python train.py --intermediate_size=1792 --init_std_o=0.00377 --optimizer="muon_variant"
MLP neurons of a small language model. Each row is named by its layer, matrix (up: input weights; down: output weights) and neuron, and shows model dimensions 112-175. Each number is 50 + 12 x the weight over its row's rms, rounded and kept within 0 to 99.
After each neuron's rows, "fires before" lists the tokens most often just after its 100 highest values on Wikipedia text that the model never trained on.

L11.up1041:45 41 56 34 38 49 56 45 44 52 55 60 36 52 38 40 46 42 34 51 63 39 53 37 30 60 28 58 52 46 59 34 56 60 45 53 28 36 67 44 65 49 43 70 43 60 58 38 58 66 64 37 50 56 56 52 63 54 37 32 51 42 47 39
L11.down1041:47 55 55 61 43 52 50 30 46 43 64 40 56 65 58 58 72 26 35 44 66 22 69 64 61 33 69 67 18 30 44 46 40 37 56 58 77 47 35 52 52 67 58 48 58 30 62 53 42 55 58 56 45 65 54 43 51 35 34 44 28 51 53 62
fires before: "1", "0", "2", "4", "3"

L11.up347:38 54 59 51 48 70 49 63 47 60 43 70 45 41 50 58 22 62 66 58 48 47 71 35 40 55 41 43 67 44 41 65 61 45 55 39 46 64 60 42 52 48 64 51 56 53 48 48 36 42 53 71 45 66 60 46 46 46 67 67 46 52 52 63
L11.down347:52 57 59 43 53 44 66 45 34 50 47 79 63 47 51 44 56 24 67 60 56 43 45 57 45 49 40 51 44 40 42 48 56 50 35 45 43 40 48 51 67 46 55 40 21 68 43 64 64 49 51 34 71 48 68 45 56 49 55 22 45 65 40 46
fires before: " ", "1"

L8.up30:45 53 52 43 41 58 42 35 31 76 33 40 13 45 82 16 62 55 69 56 65 65 52 72 57 66 60 70 60 54 50 57 51 40 50 57 41 43 44 31 47 58 33 45 61 63 44 50 41 45 49 25 51 46 36 39 54 48 55 29 67 43 49 40
L8.down30:38 31 51 38 58 43 56 49 38 58 56 51 32 29 61 60 49 61 35 39 89 75 38 58 31 49 65 49 32 53 46 30 48 49 48 66 83 58 62 48 49 41 64 60 40 55 58 59 78 34 64 36 54 60 67 67 48 59 50 50 52 31 53 56
fires before: " ", "1", "-", " |", "6", "5"

L11.up1661:50 54 40 52 60 42 41 23 48 42 53 53 40 46 64 52 44 57 56 70 36 56 83 55 29 62 31 67 61 63 48 46 47 52 34 63 61 33 52 18 52 52 21 64 70 51 67 58 55 56 43 39 55 53 22 53 37 49 46 62 48 48 48 65
L11.down1661:56 40 48 58 48 60 56 51 39 54 48 46 33 67 31 57 51 47 34 47 61 29 51 57 61 45 71 52 65 57 62 57 64 55 47 39 36 61 66 52 56 67 68 63 42 46 56 70 59 66 40 31 60 47 51 32 67 55 54 37 34 48 25 47
fires before: "1", "2", "-", "\n", "|"

L11.up80:41 52 63 45 75 58 58 37 41 44 51 56 31 41 45 29 47 42 77 53 53 55 33 43 50 64 48 42 37 44 64 48 62 69 47 58 56 51 80 53 46 32 50 47 42 41 70 33 48 51 57 55 37 37 46 67 61 69 42 68 66 39 48 40
L11.down80:55 38 51 52 39 63 42 37 49 58 44 64 40 55 44 42 72 47 46 74 58 42 46 61 50 74 63 43 56 37 44 51 50 76 55 52 71 45 49 52 51 42 59 44 50 29 51 41 48 71 40 44 55 40 48 77 46 41 65 53 51 71 41 41
fires before: "1", "0", "7", "'", " are"

L11.up1513:34 52 37 52 49 33 58 37 49 70 51 48 63 37 46 61 59 45 59 77 36 35 55 31 38 33 50 61 63 65 63 63 67 50 45 40 46 36 52 55 52 56 69 43 52 73 37 34 56 44 45 28 59 65 75 59 38 55 63 46 66 42 55 70
L11.down1513:61 35 74 66 63 50 49 58 47 41 39 59 66 58 61 46 49 45 60 50 73 53 47 42 67 43 50 55 46 50 47 58 45 28 44 74 29 52 64 58 53 52 63 57 73 48 39 58 38 39 68 59 58 66 41 52 39 42 31 61 31 67 37 58
fires before: "\n", "-"

L11.up563:59 50 51 63 33 53 40 44 50 50 41 71 31 40 46 38 50 34 58 57 38 64 56 51 27 43 62 37 37 66 68 62 73 53 65 44 52 53 46 54 59 49 65 56 40 58 33 34 32 43 50 57 50 54 60 43 45 40 55 73 50 52 47 57
L11.down563:57 47 47 49 59 44 58 70 41 49 60 60 54 45 62 41 63 55 54 37 57 45 39 33 73 56 54 27 32 62 72 51 41 23 62 28 39 45 37 47 88 38 22 39 49 69 55 57 48 61 43 41 53 54 28 72 59 52 32 62 31 55 55 68
fires before: ",", "\n", "."

L11.up1405:51 53 33 42 41 44 45 47 62 44 51 59 49 27 36 30 62 49 65 35 43 57 61 63 57 43 43 44 66 61 45 60 61 42 67 86 49 56 51 36 23 59 41 70 54 60 57 67 45 46 44 75 42 83 37 25 50 59 55 54 47 51 47 39
L11.down1405:35 69 65 56 56 63 46 58 69 71 28 43 70 72 49 61 47 66 61 48 66 64 44 20 59 44 61 54 22 51 63 35 57 51 41 48 43 72 51 39 55 45 46 51 26 45 40 41 57 56 52 53 20 47 67 56 31 52 43 58 41 57 42 71
fires before: "\n", " "

L8.up987:36 63 65 49 77 38 49 38 60 50 56 28 39 52 39 41 57 56 86 44 45 72 50 34 52 60 49 57 45 63 58 56 55 36 60 43 78 39 33 47 60 30 05 56 79 43 48 57 56 25 46 41 57 65 77 61 44 47 43 85 50 24 54 56
L8.down987:37 51 61 45 39 39 45 52 36 56 62 36 40 36 54 52 59 40 44 44 50 55 54 50 30 47 56 49 72 55 65 45 63 52 57 36 33 61 67 80 71 72 55 44 51 43 41 38 53 40 56 60 40 44 73 29 54 23 52 61 56 38 40 64
fires before: " ", "2", "1", ","

L11.up1578:53 26 35 42 53 62 36 37 26 34 38 59 45 39 36 45 39 56 54 47 54 52 42 53 36 75 55 50 66 26 64 32 57 30 60 64 44 66 51 66 58 54 39 45 50 80 60 69 31 54 34 58 61 50 44 39 56 42 24 38 36 56 62 40
L11.down1578:57 67 48 62 63 68 73 56 48 31 68 73 47 50 35 60 46 38 44 51 47 61 46 50 92 58 67 47 52 52 49 83 54 26 51 41 26 41 35 57 69 71 48 45 69 54 59 29 48 47 50 79 94 51 58 49 36 49 35 53 55 49 48 80
fires before: "s", "0", "es", "5", "ed", "1"

L6.up1455:73 67 65 74 33 41 60 39 23 81 41 57 50 45 42 52 53 40 65 33 37 45 62 50 58 46 45 54 18 36 59 57 21 44 45 71 70 80 62 41 44 55 51 29 51 50 33 67 53 55 35 48 47 52 58 41 51 81 61 70 40 35 47 61
L6.down1455:61 62 27 71 20 32 52 51 63 47 62 63 39 30 47 56 44 43 37 27 59 48 43 50 27 64 54 56 53 54 67 54 72 44 73 44 52 48 53 47 54 51 33 46 63 59 52 56 43 43 33 52 48 66 77 55 55 51 40 36 45 59 33 56
fires before: "\n", ",", ".", " |", " "

L11.up1050:65 39 44 33 65 74 57 48 36 46 69 55 43 35 60 52 46 66 51 52 54 60 55 33 41 42 53 40 45 36 49 72 49 51 48 53 48 44 76 56 28 58 52 25 40 44 24 46 92 61 28 45 56 38 66 53 47 63 26 32 51 58 58 66
L11.down1050:62 60 61 54 52 60 56 06 35 37 42 31 36 75 48 46 49 45 59 51 49 49 29 62 52 31 59 63 76 44 56 61 74 62 60 75 36 40 52 29 70 78 46 49 51 46 62 44 51 56 35 56 48 57 41 54 44 31 36 42 48 40 64 40
fires before: "1", "0", "2", "3", "4", " =="

L11.up599:37 45 33 65 47 44 51 60 46 40 45 40 61 69 51 51 40 24 53 29 45 45 48 64 17 57 42 46 35 43 58 39 48 54 38 70 63 33 45 13 34 68 57 60 68 43 61 52 44 57 48 38 49 52 39 56 53 23 58 53 54 53 50 49
L11.down599:50 51 47 54 54 62 55 41 54 31 48 31 44 31 46 52 66 48 49 38 57 35 51 73 55 42 45 79 55 54 38 64 76 43 44 52 47 54 34 50 73 82 61 46 57 64 61 51 50 52 66 40 64 08 53 64 52 44 75 45 56 74 66 55
fires before: "4", "5", "s", "3"

L8.up1272:27 51 62 31 50 46 55 56 34 41 41 57 58 42 64 49 38 51 68 58 53 69 50 51 64 54 47 50 25 33 39 53 26 46 47 34 52 61 56 48 35 52 46 40 69 32 31 51 58 48 52 43 43 57 40 65 35 51 49 46 66 61 66 61
L8.down1272:55 55 56 47 34 45 49 40 46 77 46 74 36 57 33 52 60 44 48 52 65 46 45 44 57 56 55 65 61 39 50 51 60 61 50 60 39 38 44 61 27 48 51 49 53 50 49 55 31 40 64 59 46 48 78 40 42 50 43 32 79 32 51 38
fires before: " ", "1", "2", " and"

L6.up428:58 52 56 61 77 51 52 42 65 54 43 68 75 35 47 65 29 52 50 56 68 45 35 43 44 45 48 54 45 44 50 49 64 77 47 35 63 69 50 67 46 48 54 49 68 54 41 44 51 48 62 44 54 71 72 23 56 36 41 73 58 63 50 73
L6.down428:61 44 42 25 31 51 48 40 38 49 38 63 52 66 49 43 56 52 48 52 59 63 56 42 32 61 67 32 45 73 55 54 49 59 54 30 60 52 52 50 74 48 46 37 45 58 41 48 46 52 67 41 57 28 65 65 70 53 44 34 45 59 32 40
fires before: "\n", " The", " It", " He", " In"

L11.up1385:57 45 49 63 39 51 70 51 63 40 38 65 55 56 37 48 50 49 60 67 45 45 66 55 54 59 48 36 52 64 40 54 40 35 69 50 54 39 49 52 49 50 70 58 46 59 41 52 52 55 49 58 58 24 58 65 62 39 61 57 58 59 40 57
L11.down1385:56 54 53 24 43 69 42 44 49 66 31 47 40 45 58 48 32 29 50 46 48 63 44 51 68 60 66 55 45 43 36 61 51 50 63 37 51 42 44 47 47 47 51 43 51 32 50 50 30 62 20 44 59 54 53 36 52 52 80 55 29 54 59 53
fires before: ",", " |", "s"

L11.up749:33 49 45 51 38 50 39 38 59 36 48 40 57 50 54 19 51 34 48 42 57 47 53 37 89 40 54 37 29 27 12 70 62 35 54 58 71 62 41 68 48 39 23 60 46 52 48 36 56 59 48 55 57 57 46 43 40 72 72 66 42 66 65 56
L11.down749:55 50 28 54 58 45 35 54 35 46 36 69 51 55 45 54 48 69 41 58 63 48 43 61 52 61 59 53 53 58 39 56 75 52 59 65 33 48 60 43 63 37 43 51 45 34 56 53 44 45 56 84 52 40 77 65 58 51 81 33 66 51 40 64
fires before: "\n"

L6.up115:47 66 36 64 41 49 46 55 42 43 61 54 51 48 45 51 50 64 63 37 52 37 53 58 44 53 67 48 21 52 58 65 43 51 55 53 57 32 70 49 45 61 45 41 45 65 44 51 48 46 63 35 45 58 46 37 29 34 53 61 56 42 50 37
L6.down115:71 55 37 17 46 61 62 32 53 57 68 37 68 43 52 63 59 75 44 66 58 47 53 62 28 50 64 43 45 30 61 43 56 43 34 49 36 45 44 49 44 40 44 57 59 45 41 87 59 73 62 55 68 73 78 31 44 49 62 58 54 62 55 44
fires before: "\n", "-", " "

L11.up1352:40 59 48 61 31 64 60 48 61 54 38 71 53 47 36 56 44 59 38 50 54 76 58 56 46 42 55 53 65 54 64 38 47 37 50 50 51 54 60 31 30 50 44 43 42 53 49 52 54 46 48 40 50 63 51 52 35 34 61 52 54 69 42 36
L11.down1352:40 61 59 32 49 52 46 38 38 34 46 78 50 46 60 47 53 45 55 42 58 43 50 49 81 55 50 67 58 52 48 39 29 62 58 54 53 31 34 20 45 41 40 46 44 44 61 54 39 31 52 67 51 36 34 50 54 47 60 46 55 57 62 27
fires before: " "

L6.up722:73 63 50 57 62 64 50 51 42 30 62 22 46 37 48 50 25 41 49 20 74 37 41 49 58 37 45 46 51 44 69 54 52 44 40 21 55 66 43 44 61 56 54 47 55 56 31 49 53 51 57 49 42 77 75 58 38 44 43 58 55 64 59 68
L6.down722:52 56 38 50 30 46 41 62 58 35 35 41 42 50 63 50 54 51 65 61 61 39 59 55 63 49 65 53 24 45 60 74 61 41 42 55 50 56 30 51 73 56 42 46 42 40 29 51 46 38 61 27 70 54 73 40 62 50 52 37 18 58 51 41
fires before: "\n", " The", " He", " In", " It"

L11.up1157:21 62 39 31 64 68 50 50 29 58 24 51 49 54 24 45 33 74 51 47 47 68 31 59 54 61 52 84 45 60 51 55 62 44 54 57 54 61 51 49 58 54 48 27 53 50 43 45 53 53 62 61 51 57 41 59 63 55 54 32 56 39 61 49
L11.down1157:51 50 65 70 65 55 55 69 49 51 52 41 58 50 62 68 71 41 48 47 39 46 51 58 52 50 55 57 62 53 55 53 45 76 37 47 42 46 59 48 57 56 42 61 54 74 54 60 64 48 59 45 61 46 65 30 38 48 58 45 37 52 27 69
fires before: "-", "\n", " ", "s"

L11.up408:38 80 47 53 35 40 54 58 50 66 66 31 47 51 40 38 29 71 66 66 70 28 49 58 60 36 43 61 55 57 49 47 51 47 45 56 41 31 49 36 63 51 58 62 56 48 40 68 65 43 51 32 50 41 63 43 29 53 61 46 47 44 40 62
L11.down408:41 38 50 51 65 49 37 63 56 48 53 53 31 62 54 56 53 38 26 52 65 63 54 33 23 46 45 66 59 45 64 54 30 56 50 24 39 48 55 65 58 38 65 48 34 25 46 51 50 52 51 72 51 42 63 74 55 51 42 68 30 41 64 40
fires before: " ", "6", " |"

L11.up1205:63 21 63 44 49 32 62 57 49 52 51 49 52 28 58 84 61 64 42 64 54 57 38 41 44 65 41 47 43 44 50 58 44 67 56 58 51 66 40 35 71 51 42 51 78 64 50 51 58 31 43 54 73 46 57 43 50 51 53 54 50 53 43 38
L11.down1205:49 43 60 63 34 48 57 18 34 48 53 61 33 50 60 58 47 40 60 72 46 44 27 52 48 39 39 45 42 63 55 45 60 56 68 46 52 36 40 63 30 47 69 48 62 42 49 54 49 44 44 28 67 44 46 65 66 59 50 38 55 42 50 63
fires before: "\n", "s", "p"

L8.up1789:45 58 41 41 84 59 53 26 45 45 58 24 43 47 47 37 48 51 47 56 43 64 40 34 53 65 61 37 44 46 36 52 60 66 40 58 60 36 60 44 59 65 58 65 58 33 44 53 63 30 26 43 55 49 34 38 63 46 54 60 42 56 27 58
L8.down1789:36 54 53 33 53 36 42 49 74 51 69 46 32 65 60 59 40 43 51 63 48 49 65 52 56 85 62 64 53 50 59 59 51 55 60 47 61 73 31 51 51 41 47 44 20 47 49 38 61 47 51 39 43 64 40 45 61 61 31 35 30 62 47 63
fires before: "1", "2", "3", "7", "4", "8"

L11.up1225:60 54 24 64 45 40 51 52 42 28 30 44 51 43 63 39 45 52 31 21 45 39 51 57 46 67 35 41 63 41 64 44 41 64 44 62 74 57 61 37 69 61 50 64 59 46 43 40 41 38 36 48 51 32 53 56 55 40 48 50 41 56 62 47
L11.down1225:48 48 53 43 61 58 61 37 38 57 61 66 53 49 48 36 47 70 50 41 40 52 41 31 57 68 49 54 54 50 58 43 63 63 69 29 52 50 76 34 44 62 61 61 53 43 64 43 36 57 54 54 51 63 67 47 47 84 64 52 77 37 61 47
fires before: "s"

L11.up1669:42 66 69 45 72 30 50 36 53 51 43 41 37 58 40 52 65 58 55 78 61 66 60 22 24 53 66 46 36 66 30 34 49 52 60 39 41 63 58 52 61 58 51 45 57 46 66 33 25 51 62 46 53 56 55 61 59 41 41 52 51 40 48 61
L11.down1669:57 61 47 55 43 53 41 38 49 41 68 45 48 38 48 29 48 61 44 55 37 22 64 53 44 57 53 69 52 55 55 71 31 27 39 65 44 37 50 55 54 59 27 62 52 72 67 69 44 58 65 56 37 35 53 37 36 57 44 47 53 45 35 43
fires before: "1", " ", "2", "3"

L8.up1679:54 54 61 49 43 27 44 51 61 54 70 14 67 56 69 37 57 39 57 37 56 47 42 66 53 63 33 42 62 32 47 56 57 46 52 35 40 47 70 58 71 39 58 50 29 50 57 55 58 32 71 49 39 34 43 40 39 48 50 64 33 57 41 45
L8.down1679:21 55 56 47 31 64 55 44 55 40 37 48 68 70 67 52 61 47 26 64 71 77 43 37 44 60 57 50 42 40 38 36 37 65 57 35 31 58 47 47 48 40 24 49 57 35 49 42 51 39 45 28 32 41 40 44 47 70 52 82 67 72 60 35
fires before: " place", " as", " ", "ft", " that"

L8.up118:43 54 55 52 25 62 38 58 41 43 71 63 54 38 45 55 65 54 48 30 59 37 43 32 30 34 38 67 51 53 37 45 50 45 65 61 38 43 56 32 46 32 55 36 63 69 60 52 61 41 55 50 34 41 48 47 59 40 49 68 36 32 57 49
L8.down118:69 55 60 59 65 36 51 39 48 54 25 44 58 55 52 61 55 33 58 33 54 52 54 83 64 38 47 53 66 49 58 57 61 50 61 43 43 76 35 58 66 58 45 78 41 58 44 36 30 41 57 48 52 42 56 39 37 70 55 43 40 73 46 64
fires before: "s"

L8.up1437:43 66 67 32 44 62 61 53 71 48 44 57 50 43 48 30 46 39 60 61 57 28 61 55 60 40 47 50 47 46 59 29 19 61 74 50 35 36 55 65 60 39 52 46 72 43 35 62 49 43 42 48 68 42 51 17 52 35 69 58 70 62 59 35
L8.down1437:59 56 48 47 61 35 41 61 56 71 30 63 44 45 60 42 32 64 33 62 35 47 72 46 45 54 60 52 57 55 54 51 22 54 58 44 45 49 40 62 44 91 52 38 30 55 71 46 60 39 50 67 38 57 54 61 60 64 59 62 58 49 49 68
fires before: " |", "."

L8.up1371:37 46 45 54 61 62 53 58 50 64 64 75 29 68 43 36 51 46 43 41 29 38 36 50 41 42 33 43 61 59 53 53 56 42 48 16 53 51 48 52 45 38 39 65 64 45 70 46 52 53 54 49 37 59 81 34 69 22 41 53 53 45 57 60
L8.down1371:42 59 55 50 50 55 69 68 51 49 34 81 67 58 61 56 65 55 43 47 64 61 71 39 62 52 55 50 28 65 41 48 47 42 70 42 48 40 75 78 48 67 55 36 51 55 45 41 43 46 42 35 51 30 65 48 52 67 58 43 46 61 57 31
fires before: "|", "-", "|---|---|", "===", "\n"

L11.up1190:61 74 85 47 60 55 55 59 53 37 83 40 51 61 65 46 56 50 34 48 56 48 49 52 36 36 60 57 54 46 33 47 81 40 57 56 87 49 55 31 53 57 43 33 39 41 49 44 51 70 32 49 68 65 39 42 30 38 62 55 48 30 50 80
L11.down1190:56 67 52 61 53 36 59 58 56 67 44 56 22 42 78 51 47 41 71 53 31 43 28 57 52 41 61 39 52 47 65 51 77 47 32 48 54 63 47 48 59 42 64 49 49 82 24 46 40 69 49 41 55 54 57 44 54 35 40 64 45 49 60 51
fires before: "\n", "-"

L6.up562:76 38 43 53 20 72 47 51 39 40 45 63 56 50 63 38 49 53 44 62 54 60 48 52 57 55 67 42 68 39 55 54 71 58 53 51 57 46 45 37 49 50 56 62 61 51 65 46 35 42 64 55 62 39 43 46 66 39 76 73 63 58 45 54
L6.down562:48 56 40 59 59 36 61 42 64 68 43 67 42 17 53 56 35 25 29 42 62 54 41 54 52 55 57 63 46 28 44 57 69 39 33 46 46 77 26 33 55 42 61 60 36 55 42 43 45 43 56 53 65 68 67 57 45 34 46 55 42 51 54 46
fires before: "\n", "s"

L11.up495:55 43 38 69 53 47 47 58 37 29 48 55 81 52 60 36 58 38 54 66 58 49 49 45 37 45 48 55 24 45 45 48 55 44 43 56 65 48 23 47 47 46 52 49 25 31 45 39 41 81 33 46 49 58 46 52 42 53 39 69 70 41 53 43
L11.down495:58 42 66 49 38 33 36 64 47 62 55 50 49 48 36 46 27 52 43 50 66 47 35 44 49 50 42 38 75 37 67 62 50 71 63 46 59 56 58 51 60 37 46 73 54 76 47 45 44 57 57 45 69 44 52 48 40 51 62 42 38 57 45 60
fires before: "\n", " "

L8.up760:69 31 69 37 62 38 41 61 29 56 37 43 65 35 33 66 52 56 49 47 52 41 49 59 47 47 42 50 38 63 48 63 35 37 32 59 41 67 45 52 58 39 42 51 57 47 53 46 27 43 57 60 49 26 60 37 65 28 36 51 27 44 66 46
L8.down760:52 41 36 42 40 57 56 22 64 42 56 34 52 57 46 55 63 38 37 60 55 32 51 67 52 54 50 50 32 59 57 56 39 32 58 54 40 27 71 62 57 36 40 44 46 43 64 52 69 63 36 64 53 28 48 60 44 47 69 60 36 55 54 58
fires before: "0", "1", "9", " "

L11.up509:59 59 46 21 47 53 43 56 63 64 62 76 21 26 61 44 47 55 58 49 46 38 40 75 47 44 70 50 55 51 33 53 40 57 43 61 55 47 68 53 37 61 32 47 49 36 57 42 44 45 40 57 38 65 47 45 35 63 62 53 46 56 37 53
L11.down509:35 56 41 46 65 54 66 43 43 40 57 63 68 53 60 75 69 62 63 59 65 48 53 58 57 39 32 52 58 45 38 27 41 47 38 47 40 44 70 43 55 50 51 63 77 73 50 41 44 44 62 58 36 44 32 38 58 28 49 36 58 38 54 60
fires before: ":", " (", " ", ",", "–"

L11.up22:44 41 44 59 34 57 38 37 52 50 51 55 47 31 54 68 68 35 44 44 55 45 52 58 63 48 44 56 38 33 35 55 53 44 42 53 44 46 60 67 74 50 50 52 67 62 70 62 61 43 38 68 53 52 58 59 61 63 47 53 59 34 44 51
L11.down22:47 61 57 60 57 64 68 66 56 38 51 78 67 56 39 69 45 53 37 52 33 42 45 60 29 59 47 49 57 37 29 49 53 36 74 36 61 85 59 67 49 37 61 49 64 61 51 50 59 50 63 56 52 50 29 43 43 38 48 48 10 48 59 50
fires before: "s", " November", " April", " "

L8.up1685:35 71 49 54 52 69 57 59 33 47 56 75 65 65 48 77 56 32 49 49 74 75 55 52 50 55 47 71 51 45 31 51 46 55 49 78 65 57 52 60 42 45 41 53 37 32 53 33 43 43 48 58 45 45 35 37 49 62 48 66 39 54 65 51
L8.down1685:48 54 35 61 57 50 60 52 31 48 39 42 42 43 39 56 40 48 41 58 73 73 62 42 57 59 35 60 51 70 55 37 30 63 36 39 42 32 38 37 48 47 42 65 57 45 51 44 57 38 53 52 34 60 35 30 35 62 62 37 51 63 25 24
fires before: " ", "\n"

L11.up946:19 31 62 60 68 53 65 54 41 64 75 60 48 51 41 63 36 48 42 73 39 53 60 46 32 37 69 48 31 46 51 52 54 41 66 49 49 40 42 57 71 19 61 63 47 54 48 35 54 49 39 57 51 59 46 65 64 36 29 45 61 41 47 80
L11.down946:60 59 56 53 56 51 58 36 36 81 68 51 57 58 50 39 62 47 79 31 58 31 35 37 58 53 49 42 56 54 49 48 28 36 54 45 50 50 44 66 61 45 40 36 57 58 56 60 30 55 64 66 57 53 34 49 58 57 43 47 26 54 46 54
fires before: "\n", ";", ","

L11.up830:57 58 59 50 48 62 40 58 50 44 59 42 53 49 36 52 67 54 41 42 38 48 22 65 45 55 43 46 55 33 39 58 39 62 36 63 58 49 50 65 41 49 42 49 46 40 55 42 35 55 61 69 57 81 45 43 62 43 49 55 55 72 41 49
L11.down830:60 47 36 68 61 47 70 45 52 55 42 44 35 71 42 48 44 64 32 52 50 55 51 44 65 59 50 48 59 22 42 50 64 41 44 68 53 55 44 64 38 61 58 49 67 48 53 44 51 49 47 45 72 44 39 51 49 53 43 34 55 79 35 49
fires before: "ed", "ing", "ion", "ions", "al"

L8.up803:53 74 46 50 55 46 65 51 71 51 34 49 72 55 64 48 56 57 59 53 49 32 48 72 51 59 36 48 55 59 58 59 48 40 56 64 54 63 51 45 33 50 62 40 50 57 37 48 37 40 48 28 45 67 48 54 71 54 65 35 38 18 46 68
L8.down803:56 59 53 42 67 44 68 54 50 51 77 51 69 63 45 50 55 41 40 56 73 60 47 53 28 41 62 57 41 58 54 69 50 49 45 51 48 59 39 25 55 55 35 63 59 66 39 59 66 61 67 47 37 55 59 29 42 42 49 38 60 43 38 48
fires before: "-", "\n", " and"

L11.up1778:63 65 45 49 53 51 63 35 46 66 48 64 60 40 71 37 52 35 28 38 44 50 38 76 33 43 68 49 41 21 58 36 51 46 60 35 53 47 57 48 57 44 63 48 46 49 53 46 45 38 55 30 36 58 59 30 59 56 55 31 35 42 41 66
L11.down1778:44 40 44 53 61 68 52 45 57 61 39 68 43 40 44 56 50 29 54 39 74 51 55 47 54 51 67 39 70 73 51 63 43 53 57 28 73 45 52 55 57 46 59 65 50 52 39 49 39 30 49 51 41 60 68 62 53 09 40 42 39 48 41 60
fires before: "\n", "-", " and", ",", "."

L8.up1729:49 67 30 61 54 61 50 41 54 61 66 50 34 34 52 38 35 37 61 34 70 58 47 41 71 50 54 54 47 38 42 57 47 43 73 35 56 44 43 71 50 54 28 45 50 56 67 52 51 43 48 43 44 63 70 64 46 54 59 60 28 67 58 42
L8.down1729:59 73 57 59 39 39 58 49 59 63 54 57 34 67 45 75 52 52 34 61 73 69 47 65 58 47 43 57 37 50 40 52 71 40 37 34 24 45 44 44 34 68 38 57 46 30 37 33 44 57 47 28 56 53 85 47 51 62 52 60 49 47 39 50
fires before: "|", "\n"

L11.up257:53 70 66 38 58 55 51 63 56 42 47 33 49 49 36 49 52 43 55 60 49 43 48 56 46 37 72 42 53 63 38 30 48 57 55 53 57 53 33 58 57 54 30 52 77 45 26 66 36 47 33 75 56 68 74 55 17 46 71 61 38 57 64 45
L11.down257:38 36 56 26 60 33 71 66 53 49 40 79 65 48 38 33 52 39 48 66 52 43 37 46 64 66 50 60 52 73 43 58 53 36 47 54 43 41 44 40 37 40 46 62 26 40 58 52 60 51 50 58 33 28 55 55 74 38 49 48 61 61 46 51
fires before: "\n", " The", " He", " It", " In"

L8.up1155:40 55 47 40 58 47 29 52 55 58 49 64 58 29 55 59 38 42 68 78 41 43 42 45 77 38 51 58 54 56 37 65 48 58 50 41 43 57 49 21 47 71 40 52 62 71 52 39 62 61 55 42 48 42 44 39 24 62 56 59 52 56 27 41
L8.down1155:49 60 48 52 56 46 60 30 47 39 29 45 31 39 59 49 59 32 71 47 54 29 49 59 31 57 44 46 64 61 22 64 60 35 47 49 64 54 54 74 60 41 30 28 54 48 52 44 47 55 56 64 32 45 54 36 45 39 18 48 38 40 54 42
fires before: " ", ",", " age"

L8.up492:67 76 39 52 54 30 58 59 38 53 44 44 48 61 40 37 65 44 81 55 50 42 32 49 61 66 46 42 18 52 57 66 54 45 58 60 80 66 28 71 59 49 48 42 72 66 44 41 50 57 47 44 18 43 60 68 61 50 40 67 45 41 26 42
L8.down492:54 59 33 70 52 20 61 34 59 65 65 47 42 69 45 62 55 52 46 68 64 56 47 35 49 34 56 36 45 33 53 57 42 54 56 51 53 43 59 51 49 45 53 51 43 46 49 49 38 56 44 50 57 52 72 53 55 44 40 41 44 35 42 28
fires before: "-", "\n", "|"